config.yaml
num_hidden_layers: 12
hidden_size: 192
num_attention_heads: 3
num_key_value_heads: 1
head_dim: 64
intermediate_size: 512
vocab_size: 8192
hidden_act: "swiglu"
norm: "rmsnorm"
norm_place: "pre"
norm_eps: 1e-05
positions: "rope"
rope_theta: 7170.0
rope_fraction: 1.0
qk_norm: true
attn_scale: 0.125
bias: "none"
tie_word_embeddings: false
parallel_block: false
init: "orth"
init_std_qkv: 0.0625
init_std_o: 0.0128
init_std_up: 0.0625
init_std_down: 0.0128
optimizer: "muon_variant"
learning_rate: 0.00303
lr_mult_o: 2.0
beta1: 0.93
lr_head: 0.00504
warmup_steps: 62
schedule: "wsd"
decay_fraction: 0.574
decay_shape: "linear"
final_lr_fraction: 0.0
batch_tokens: [8192, 16384, 32768]
max_seq_len: 1024
doc_mask: true
train_tokens: 109300000
max_steps: 5812
dataset: "wikipedia_en"
MLP neurons of a small language model. Each row is named by its layer, matrix (gate and up: input weights) and neuron, and shows model dimensions 64-127. Each number is 50 + 15 x the weight over its row's rms, rounded and kept within 0 to 99. A neuron's up and down rows have the sign that makes its largest values positive.
A block is one neuron, or neurons of one layer that tend to fire together. After each block is what it responds to, as a language model described it from the Wikipedia text at the highest values.

L8.gate55:31 41 38 72 63 42 47 46 49 53 46 40 46 51 26 50 48 56 33 83 37 43 47 31 91 65 60 16 51 32 56 41 61 78 35 39 53 33 42 50 71 50 63 56 31 75 52 40 40 47 35 19 43 57 80 46 27 22 48 50 50 36 28 72
L8.up55:62 44 58 39 66 55 56 65 59 32 66 23 47 08 65 47 42 33 51 48 39 51 48 37 66 54 68 39 50 29 24 40 44 54 41 48 39 54 52 39 67 83 69 69 78 35 66 66 16 42 51 15 51 46 41 15 37 72 61 51 79 36 49 69
L8.gate275:39 37 60 76 76 42 42 23 46 64 40 36 78 64 47 38 25 34 55 68 55 63 31 40 53 55 35 63 61 58 33 49 31 56 24 28 36 27 47 46 22 30 74 44 62 33 41 37 62 27 26 45 45 48 50 27 59 48 75 53 54 29 49 33
L8.up275:79 45 51 52 45 54 46 53 70 53 80 72 76 55 68 63 40 56 43 54 18 52 60 24 66 58 55 65 60 37 62 34 85 42 31 45 41 32 41 86 37 29 55 71 63 44 47 66 54 41 40 49 44 73 59 41 59 56 42 36 64 57 28 48
L8.gate432:45 71 33 52 42 60 40 73 54 46 53 37 41 51 59 58 45 40 69 56 23 34 59 30 62 69 37 38 57 58 58 87 56 46 39 46 48 68 53 56 70 37 51 48 59 51 62 23 84 37 49 34 35 67 40 67 67 41 82 24 51 44 56 45
L8.up432:57 50 28 64 69 87 42 63 61 63 46 64 65 52 49 75 42 48 24 51 43 62 41 43 47 23 27 27 49 65 52 37 48 65 60 65 42 48 73 53 60 61 46 65 38 34 45 55 38 48 36 61 41 66 39 66 45 56 54 67 47 56 44 52
L8.gate492:29 48 49 39 44 62 44 43 58 27 61 68 42 63 59 39 43 51 55 60 41 19 62 66 13 40 44 45 69 20 53 80 51 52 32 68 56 56 50 35 46 39 47 17 43 06 38 16 60 68 38 42 53 56 39 45 49 31 58 30 82 55 63 70
L8.up492:43 82 44 54 76 37 60 78 76 61 54 56 67 40 17 49 54 33 46 45 40 32 47 39 52 47 42 55 44 62 59 65 64 68 39 40 37 46 58 56 48 73 55 48 43 68 74 30 46 69 42 72 49 58 48 46 30 30 24 59 41 35 72 84
Description: Clause boundary connectors

L3.gate10:59 55 66 23 52 83 59 54 58 33 50 85 47 80 50 42 47 32 38 57 43 45 72 66 81 44 68 53 23 35 79 63 45 60 29 29 16 34 33 29 64 51 48 54 76 44 39 54 60 52 43 59 48 27 40 40 57 64 49 49 63 60 52 33
L3.up10:64 73 44 49 56 56 63 40 49 47 41 65 35 35 49 56 62 61 46 41 36 13 12 65 69 24 41 59 50 47 49 49 41 58 71 44 48 82 46 68 65 27 59 40 50 60 59 18 64 49 34 47 33 42 49 45 62 59 41 50 35 14 56 24
L3.gate11:65 41 62 24 55 45 51 27 71 58 69 41 57 27 48 21 49 14 41 40 41 50 28 54 49 45 59 57 82 84 32 35 51 51 16 60 14 34 46 52 56 65 80 72 66 44 36 44 47 53 60 63 35 47 53 24 53 40 41 46 44 28 29 44
L3.up11:60 53 64 11 74 30 53 57 50 54 54 41 29 38 42 32 33 28 40 34 57 32 50 47 61 43 64 56 47 53 38 47 65 35 66 54 46 42 56 38 71 70 47 64 64 45 47 32 55 63 47 65 49 29 57 65 44 63 45 33 27 64 43 36
L3.gate12:43 41 57 33 38 35 55 63 59 40 54 36 65 61 76 38 22 27 21 34 48 40 82 44 58 46 27 50 56 47 38 59 53 51 68 63 29 27 44 58 60 48 68 74 31 57 28 47 31 14 16 80 49 42 54 57 45 44 36 50 56 61 32 15
L3.up12:48 33 51 48 34 74 70 61 58 24 40 26 38 75 50 37 40 40 58 51 51 52 50 61 33 42 54 77 64 63 55 33 58 70 51 21 62 46 50 30 40 79 65 34 59 42 18 31 15 50 31 61 60 56 53 53 45 43 57 53 52 56 40 55
L3.gate47:58 44 48 33 70 25 54 49 53 42 55 38 42 49 68 65 40 20 57 58 69 49 34 33 30 46 70 26 21 57 51 77 16 55 54 42 53 53 48 52 43 77 70 63 78 49 42 50 39 54 42 56 35 37 50 51 38 38 39 36 61 34 37 16
L3.up47:55 26 60 31 47 49 69 66 67 69 42 30 36 63 35 65 23 47 59 76 41 47 41 52 34 54 68 74 55 53 33 31 43 81 38 26 47 36 43 52 63 61 53 46 85 26 46 38 47 53 55 44 48 39 37 52 60 53 58 62 40 17 52 47
L3.gate97:48 44 56 38 43 76 40 45 48 38 50 36 44 35 46 75 86 64 39 27 48 40 32 49 47 54 51 60 32 30 37 42 32 28 68 27 48 37 30 56 37 51 47 60 51 48 14 56 41 57 53 55 40 66 75 70 41 46 41 55 74 21 48 53
L3.up97:36 81 42 28 58 56 49 33 49 52 55 52 34 54 60 55 49 44 59 39 51 22 32 46 22 19 61 44 60 56 35 72 43 42 60 50 60 47 36 62 42 29 41 44 39 49 60 61 24 51 53 53 46 23 30 77 63 52 56 82 77 46 77 58
L3.gate98:57 52 61 34 50 25 66 60 49 55 31 48 48 69 63 58 42 57 40 49 31 63 70 61 70 76 49 58 25 54 15 56 41 79 32 46 47 25 53 59 32 49 53 37 36 79 56 27 45 41 54 70 75 47 81 47 38 58 30 48 43 42 34 66
L3.up98:42 42 28 38 55 29 60 55 43 38 54 50 64 38 65 53 33 51 44 47 41 65 52 52 89 77 38 72 46 67 21 56 61 17 52 47 66 36 53 60 72 26 48 14 42 80 46 22 62 69 53 60 51 61 70 53 54 69 64 41 44 42 28 62
L3.gate103:65 52 65 38 26 61 45 32 36 60 63 49 44 60 52 25 42 40 84 41 30 70 72 46 41 56 52 53 53 50 39 42 54 62 49 52 45 39 60 33 53 76 54 46 28 70 21 47 42 44 78 49 50 50 65 54 55 44 20 70 57 51 25 39
L3.up103:63 27 64 24 38 43 58 26 27 53 48 40 40 33 44 44 47 29 72 33 35 57 48 57 25 50 50 50 57 59 61 58 44 51 36 45 62 48 66 53 58 65 49 67 37 51 38 62 44 44 45 57 32 30 73 59 53 54 28 76 61 62 23 50
L3.gate109:58 39 58 33 29 37 13 59 26 32 44 84 41 62 61 54 65 54 59 46 75 27 37 36 45 46 51 48 49 41 59 37 77 50 76 49 41 26 24 38 52 61 55 68 49 68 58 57 49 40 56 47 78 63 35 50 46 33 22 39 91 25 28 87
L3.up109:30 43 69 64 48 43 35 55 76 28 35 84 71 53 55 59 67 68 58 32 45 58 67 37 59 62 41 47 47 57 42 38 58 48 61 40 39 12 80 41 46 46 61 65 39 57 60 34 67 71 54 50 42 50 48 53 53 86 33 48 69 19 37 50
L3.gate137:43 20 53 44 47 41 21 41 30 54 47 12 48 57 44 04 61 48 87 55 71 43 58 64 40 69 61 49 56 46 58 57 36 79 49 28 80 34 55 42 51 55 82 47 51 45 37 48 32 63 68 41 77 44 67 47 34 58 43 35 31 56 61 54
L3.up137:44 50 32 57 64 47 35 52 34 25 55 27 63 41 54 34 68 61 74 38 51 18 53 42 51 67 63 38 63 65 61 65 40 64 38 40 87 32 39 23 36 69 73 72 59 42 42 47 44 59 77 42 55 46 57 40 61 72 65 40 51 74 43 64
L3.gate192:38 60 57 50 57 54 30 71 56 29 32 40 64 40 55 29 59 37 31 41 48 35 40 10 55 67 35 63 52 63 29 55 40 34 66 35 61 51 73 30 82 52 37 32 28 51 25 63 60 43 60 48 41 34 44 48 63 16 51 56 49 59 62 71
L3.up192:36 00 65 34 44 54 47 24 44 42 41 63 23 43 55 76 49 38 63 31 51 64 47 77 41 47 39 38 65 47 64 50 44 50 44 46 39 73 47 75 38 67 40 72 26 68 67 11 32 24 33 47 48 69 43 47 61 45 43 62 29 58 34 69
L3.gate193:60 55 66 55 45 60 65 52 78 28 52 42 57 40 26 27 44 11 47 43 50 47 60 25 50 70 69 41 46 43 50 57 53 83 41 37 04 56 46 41 69 39 62 41 55 54 34 35 52 66 52 45 62 55 62 46 54 43 61 67 61 51 55 57
L3.up193:34 57 70 59 45 51 45 35 67 38 41 09 57 41 26 16 57 24 34 60 78 43 51 48 39 69 63 35 69 72 30 69 34 64 46 43 26 46 48 37 51 46 68 49 54 50 31 40 64 74 49 47 47 57 76 45 59 61 54 56 84 57 42 55
L3.gate225:57 46 33 53 52 68 39 33 47 45 33 56 33 29 63 52 78 42 55 25 68 44 35 62 72 53 32 52 50 73 25 47 58 42 49 48 64 46 48 54 47 88 52 61 66 43 48 43 39 72 48 61 63 48 59 56 57 66 78 66 47 65 40 47
L3.up225:66 51 60 44 54 81 64 49 71 63 51 44 51 47 63 20 67 40 49 29 51 48 44 37 38 60 50 52 38 55 42 32 49 54 46 74 43 44 42 68 12 45 63 57 38 62 26 36 17 66 60 61 63 47 60 19 50 47 75 40 51 33 68 61
L3.gate265:46 41 72 21 48 51 50 52 44 46 54 55 24 79 50 56 36 53 43 49 52 38 18 06 39 53 44 69 40 44 64 53 53 53 56 40 19 63 32 58 57 83 53 63 41 51 57 27 65 70 36 57 57 39 45 57 37 35 59 47 49 66 50 68
L3.up265:48 25 56 40 48 71 42 18 57 43 61 49 30 51 59 60 51 67 52 68 47 53 55 46 27 50 54 53 61 59 66 41 47 84 43 42 51 42 27 78 67 58 73 45 69 36 56 81 60 38 52 55 65 15 25 54 43 63 32 55 35 82 44 66
L3.gate282:21 38 38 43 76 21 42 55 41 32 65 43 27 62 60 88 43 51 20 43 91 17 81 53 44 61 49 76 44 45 45 28 26 51 40 33 43 32 48 57 55 63 97 64 49 61 26 50 80 41 52 40 64 54 68 39 42 71 62 58 18 30 50 37
L3.up282:48 50 54 65 39 34 44 59 68 73 36 46 60 48 62 47 39 56 67 47 57 58 60 26 67 19 36 27 67 30 52 31 39 64 56 47 78 39 43 74 57 47 39 48 53 48 60 68 60 49 39 43 38 23 69 19 48 67 32 18 18 47 63 15
L3.gate322:68 47 48 41 60 37 49 45 32 29 59 28 33 44 61 57 36 32 40 56 66 47 49 44 58 41 18 59 56 31 43 41 60 28 45 18 64 41 48 42 61 40 43 67 25 42 47 24 77 65 42 47 23 57 69 47 44 36 29 61 57 47 48 42
L3.up322:91 57 49 42 55 20 43 63 33 43 62 51 53 72 37 56 45 44 54 20 92 38 48 25 51 62 45 56 38 60 68 31 64 41 23 40 68 70 34 62 45 71 71 57 21 30 46 46 50 53 33 52 69 76 50 40 48 78 59 59 54 33 31 65
L3.gate477:51 51 68 47 35 72 64 42 51 50 34 76 16 22 62 18 32 54 32 17 07 67 68 46 47 35 33 42 56 59 49 64 50 36 59 47 38 46 50 30 65 52 32 36 64 37 49 28 65 62 49 36 79 50 51 67 49 54 59 47 43 43 37 50
L3.up477:58 56 58 53 29 45 52 57 29 47 31 72 43 36 54 11 44 51 43 54 25 45 59 60 51 10 19 21 48 58 62 47 35 39 55 38 22 42 73 56 56 78 43 56 64 48 53 66 45 52 31 41 74 52 80 57 48 58 31 23 62 34 36 39
Description: Mid-word second fragments

L8.gate95:61 21 51 45 43 55 73 55 65 21 51 58 53 40 65 45 37 69 54 38 45 41 61 47 39 14 39 74 43 68 71 61 32 47 68 20 55 53 51 28 33 58 42 55 59 73 53 37 66 56 12 38 82 36 59 53 35 24 32 64 59 61 54 42
L8.up95:64 53 51 35 31 40 36 41 50 53 45 25 43 55 55 46 48 42 36 70 42 25 51 52 54 44 60 46 88 51 88 52 60 45 41 67 47 52 59 43 25 35 53 60 73 43 34 63 43 32 42 05 39 76 29 28 63 55 55 46 46 57 55 49
L8.gate100:55 70 87 63 49 37 30 48 72 59 49 74 48 47 77 63 70 63 65 52 34 56 47 42 55 58 68 38 65 44 37 49 48 36 47 53 36 39 30 56 72 47 56 41 31 39 57 46 58 45 48 30 79 35 77 45 22 66 40 34 71 53 42 68
L8.up100:48 45 59 76 37 37 44 63 44 66 52 78 28 45 55 77 64 51 54 62 52 52 51 46 18 48 37 68 52 57 25 53 35 31 52 51 27 26 15 53 41 21 33 60 46 60 31 35 46 58 60 46 44 40 54 47 80 45 07 33 45 31 66 53
L8.gate222:50 50 66 52 27 49 48 30 44 38 79 67 40 52 49 44 59 39 52 39 51 63 43 47 55 36 33 64 49 39 30 81 63 64 44 71 46 47 24 50 48 48 54 43 49 59 54 34 48 71 49 21 58 42 56 80 39 68 65 51 50 85 32 47
L8.up222:56 54 50 70 45 52 59 26 92 32 64 49 48 48 51 63 33 48 72 42 69 44 54 52 41 53 54 71 84 51 43 60 58 59 43 63 55 41 42 53 70 56 53 72 45 65 53 24 45 67 59 32 54 37 60 44 36 29 32 49 49 75 53 23
L8.gate224:42 45 17 53 51 52 90 67 34 37 67 20 49 54 48 57 59 59 52 46 49 52 32 51 46 37 54 71 64 32 58 42 27 42 29 55 46 50 63 58 54 63 45 51 63 51 32 44 56 75 65 54 51 40 58 68 47 45 40 59 33 47 63 54
L8.up224:48 18 74 55 56 32 46 25 79 66 37 60 41 33 49 66 24 60 45 67 67 47 51 50 52 16 62 39 68 34 52 34 36 65 41 59 48 45 55 58 23 42 70 54 37 66 27 55 72 65 63 52 47 68 17 41 65 31 49 46 67 34 66 85
Description: Split-off initial letters

L3.gate1:47 42 32 55 64 44 20 38 47 54 36 51 43 39 46 57 17 24 46 51 36 33 68 35 70 61 64 36 19 44 57 58 13 27 36 53 41 45 42 54 54 83 53 51 48 57 40 54 41 37 54 58 46 49 44 53 52 52 64 27 00 39 69 44
L3.up1:91 66 37 54 79 28 62 63 33 21 47 28 54 46 39 64 63 30 61 50 31 44 25 68 39 58 43 74 27 73 39 30 78 44 19 33 45 26 55 48 57 52 58 39 52 49 40 44 45 57 44 67 42 72 55 54 53 65 48 56 50 48 59 61
L3.gate44:41 68 68 41 47 37 36 62 60 39 52 45 35 46 30 35 66 32 30 65 48 55 51 30 50 37 45 52 78 58 32 61 47 49 21 21 78 41 42 23 69 44 40 47 26 43 42 41 48 47 52 57 58 52 39 34 58 41 48 60 46 36 33 56
L3.up44:54 56 71 40 37 51 74 67 52 39 51 48 41 55 46 49 39 41 73 62 31 69 66 43 68 63 60 32 39 41 54 52 52 44 53 53 56 49 17 27 52 48 49 36 63 53 44 66 81 53 52 67 37 57 78 34 38 20 53 62 44 63 45 64
L3.gate106:38 96 59 56 29 32 15 55 36 41 49 62 62 48 46 49 70 56 37 55 57 63 36 26 62 48 61 61 45 67 47 77 58 55 50 41 75 69 65 30 44 49 41 37 39 32 29 33 59 43 56 45 52 55 33 47 47 28 53 51 57 64 51 64
L3.up106:48 81 44 54 24 54 38 66 55 35 33 49 62 63 26 35 50 41 41 52 39 59 53 06 78 55 57 68 33 66 56 61 36 76 45 55 71 65 82 42 57 63 33 22 56 47 52 44 65 63 63 45 49 61 47 53 45 57 45 42 46 43 57 57
L3.gate125:55 71 05 26 40 19 66 74 44 11 50 41 70 48 63 73 53 50 53 78 16 63 69 36 52 41 50 54 48 57 38 40 56 47 40 40 52 36 54 36 69 57 60 40 44 67 48 63 30 51 45 37 59 25 23 68 58 34 24 43 53 86 63 61
L3.up125:56 46 48 65 35 33 49 35 43 43 49 63 56 48 36 38 49 32 58 32 82 34 51 48 57 76 51 61 39 70 69 50 86 52 42 18 60 36 24 70 35 56 67 45 53 58 56 74 38 74 28 68 46 55 43 49 66 48 69 75 40 68 60 59
L3.gate126:53 49 67 61 44 38 34 66 42 93 71 43 47 30 65 61 47 25 46 60 48 63 43 42 35 75 40 42 46 53 34 48 54 41 31 54 57 40 54 34 46 20 51 40 37 61 55 43 47 35 43 64 54 67 30 52 51 48 95 53 24 41 46 57
L3.up126:45 35 56 62 56 61 41 21 53 35 24 31 73 50 62 60 44 39 62 65 49 42 62 50 55 50 72 45 70 22 49 75 58 47 84 58 52 54 74 37 13 72 31 32 57 32 52 60 69 38 35 50 49 41 59 26 36 47 45 48 70 29 70 29
L3.gate133:66 31 49 42 49 52 49 71 48 38 50 13 52 37 35 27 48 41 50 53 39 46 26 52 56 52 67 42 49 39 48 82 28 61 70 48 77 43 56 61 76 48 42 38 47 13 41 49 60 69 37 59 20 56 31 57 50 20 48 21 44 50 55 68
L3.up133:28 55 62 53 47 42 63 41 45 32 57 23 39 59 50 52 38 29 68 65 64 37 47 45 35 51 70 43 41 30 43 39 42 46 58 69 62 57 69 80 65 64 56 37 87 51 20 32 58 54 42 68 59 60 74 58 60 62 18 48 51 42 48 52
L3.gate180:41 40 65 79 21 20 30 45 81 22 48 42 30 44 59 62 34 33 67 70 69 58 56 40 42 58 69 59 52 55 49 79 37 45 70 37 78 68 43 36 27 59 31 45 42 46 47 64 42 69 52 15 42 37 60 60 54 60 40 42 65 64 50 42
L3.up180:35 63 39 18 15 42 35 55 59 57 60 61 63 62 44 53 40 38 66 67 50 49 43 60 46 55 48 57 41 65 45 50 38 55 41 41 21 26 38 69 45 23 20 62 53 50 47 75 55 63 45 49 60 59 46 45 46 37 56 36 62 73 84 41
L3.gate198:05 45 56 54 64 70 11 53 41 40 38 39 62 67 68 20 29 51 56 61 77 37 52 09 45 38 41 41 35 72 58 81 46 67 21 49 53 39 42 63 81 52 55 35 81 56 28 65 52 31 37 72 50 44 51 20 58 55 56 51 41 53 38 68
L3.up198:81 63 52 43 50 73 35 73 51 52 39 27 73 23 29 50 47 31 57 35 46 41 46 53 60 45 61 85 41 68 55 46 66 40 47 48 57 35 59 55 50 59 61 58 47 83 53 51 63 50 31 49 31 58 32 76 53 30 49 64 18 68 44 58
L3.gate224:28 49 36 57 25 65 29 58 45 33 32 61 67 27 40 72 54 21 68 70 32 41 39 28 42 49 50 18 37 47 39 71 17 40 39 44 46 44 63 45 66 70 21 39 30 37 32 51 43 44 40 33 61 68 27 42 35 42 48 61 67 39 45 60
L3.up224:60 15 59 43 46 58 31 52 36 68 67 44 59 50 22 71 61 27 67 48 47 35 38 33 70 28 45 33 27 70 36 60 62 53 41 38 42 45 71 60 58 41 15 52 41 46 50 53 58 56 60 75 50 49 37 54 55 53 63 76 51 47 49 70
L3.gate342:44 86 31 81 57 52 48 51 35 53 35 58 46 44 40 45 65 70 67 40 55 51 69 51 57 58 44 72 34 45 62 57 55 56 42 34 34 70 44 30 57 52 19 56 40 36 46 57 61 38 52 51 42 44 62 55 57 52 63 62 52 49 60 66
L3.up342:62 36 51 50 47 65 25 54 42 60 32 76 30 53 38 37 50 50 31 42 42 33 59 57 64 37 42 42 52 79 62 57 01 54 55 47 41 09 34 34 58 28 40 67 45 88 42 39 37 68 44 50 28 52 75 56 51 19 33 39 41 41 47 45
L3.gate371:38 42 30 63 51 78 58 77 36 72 32 58 59 59 63 47 38 27 33 48 51 43 45 45 52 21 41 68 41 28 43 49 86 47 45 57 65 66 52 53 17 48 43 61 56 25 49 41 66 64 33 26 51 49 59 49 45 45 55 77 53 50 70 42
L3.up371:31 30 49 55 55 51 19 38 22 57 43 44 45 46 47 62 52 29 54 32 58 60 57 59 41 43 28 38 58 46 17 55 40 51 35 24 40 58 31 49 52 76 51 57 64 39 60 24 68 45 53 87 52 57 28 42 41 62 48 35 90 53 54 70
L3.gate376:34 82 59 44 33 51 59 52 69 74 71 44 40 26 29 65 48 61 70 48 56 78 47 49 44 16 33 25 41 35 34 51 50 42 20 54 51 60 73 32 68 66 39 33 73 70 66 51 43 50 55 25 40 45 55 57 48 43 67 45 46 74 27 48
L3.up376:47 70 35 38 67 43 63 86 58 50 51 54 55 40 48 35 28 45 52 54 67 60 72 46 22 49 38 64 54 56 44 42 39 78 45 55 43 44 68 29 38 41 56 31 73 43 83 49 53 78 36 38 73 39 50 73 56 40 61 43 38 50 45 51
L3.gate455:38 52 66 42 68 31 22 60 39 43 60 41 74 46 73 54 27 08 36 57 56 51 47 45 68 31 41 44 37 74 05 65 45 49 34 26 56 69 49 14 63 77 22 43 55 55 32 43 60 49 60 48 63 55 67 55 48 47 43 60 55 48 80 52
L3.up455:66 73 45 48 54 23 39 48 39 44 48 60 84 55 29 48 65 57 68 44 75 47 52 16 75 58 17 75 41 52 53 55 40 57 24 26 29 40 50 67 35 40 72 50 34 63 55 75 40 50 34 55 71 66 53 26 43 21 58 46 66 28 33 79
L3.gate463:35 34 48 55 52 53 11 63 47 08 55 20 53 59 33 70 68 62 61 46 17 41 34 47 73 36 39 63 35 23 44 51 50 36 26 50 60 64 41 39 25 55 42 39 46 72 48 72 55 68 32 61 64 56 24 36 58 28 38 44 69 62 55 56
L3.up463:44 86 44 38 41 51 43 58 69 25 66 48 49 56 04 80 33 26 43 81 67 64 19 25 40 33 59 17 34 47 55 46 41 57 36 52 46 53 56 63 60 58 63 64 48 58 32 63 43 65 29 34 42 26 42 34 34 52 39 43 45 41 51 90
L3.gate486:57 73 51 63 71 53 09 43 33 73 66 42 32 38 43 70 70 37 28 42 42 49 47 32 38 32 59 61 43 47 50 79 82 53 27 39 65 68 23 43 58 46 59 53 81 57 30 62 75 57 40 50 54 47 33 80 51 38 59 35 81 77 46 58
L3.up486:66 65 48 47 42 75 35 47 41 68 77 59 47 52 61 45 51 54 57 57 42 62 85 43 33 57 50 36 38 72 47 65 42 57 47 48 45 46 70 33 29 30 20 25 40 68 58 27 64 41 52 37 47 60 35 51 44 46 66 49 49 54 56 34
L3.gate507:43 40 15 44 76 55 64 56 81 28 58 83 47 90 53 62 48 25 57 32 66 37 27 37 45 68 45 61 38 70 48 38 35 40 41 52 57 56 53 22 26 53 48 49 39 27 62 78 40 43 14 67 61 66 49 21 58 36 53 48 46 44 31 55
L3.up507:46 37 46 78 64 49 58 65 49 37 50 86 49 69 66 41 56 37 50 80 73 51 22 17 41 56 62 52 56 84 58 30 48 42 65 55 38 41 43 40 36 52 41 27 51 68 30 66 30 67 20 54 49 70 25 39 46 63 58 52 63 48 34 60
Description: Subordinate clause openers

L7.gate357:48 36 41 71 68 60 27 45 63 44 68 51 60 88 41 70 61 73 65 61 48 42 55 25 83 54 64 64 31 39 51 55 39 54 44 23 30 39 59 36 26 64 48 46 48 34 63 41 59 69 27 50 46 66 55 22 34 47 71 83 75 67 53 68
L7.up357:45 52 46 33 66 48 38 50 37 49 60 26 61 67 49 65 40 43 64 13 44 71 41 29 46 45 62 75 25 24 44 57 23 06 73 46 23 47 40 54 49 52 42 36 33 53 44 47 40 62 30 43 51 67 41 37 47 41 49 75 45 47 57 65
Description: Sentence-opening prepositions, table separators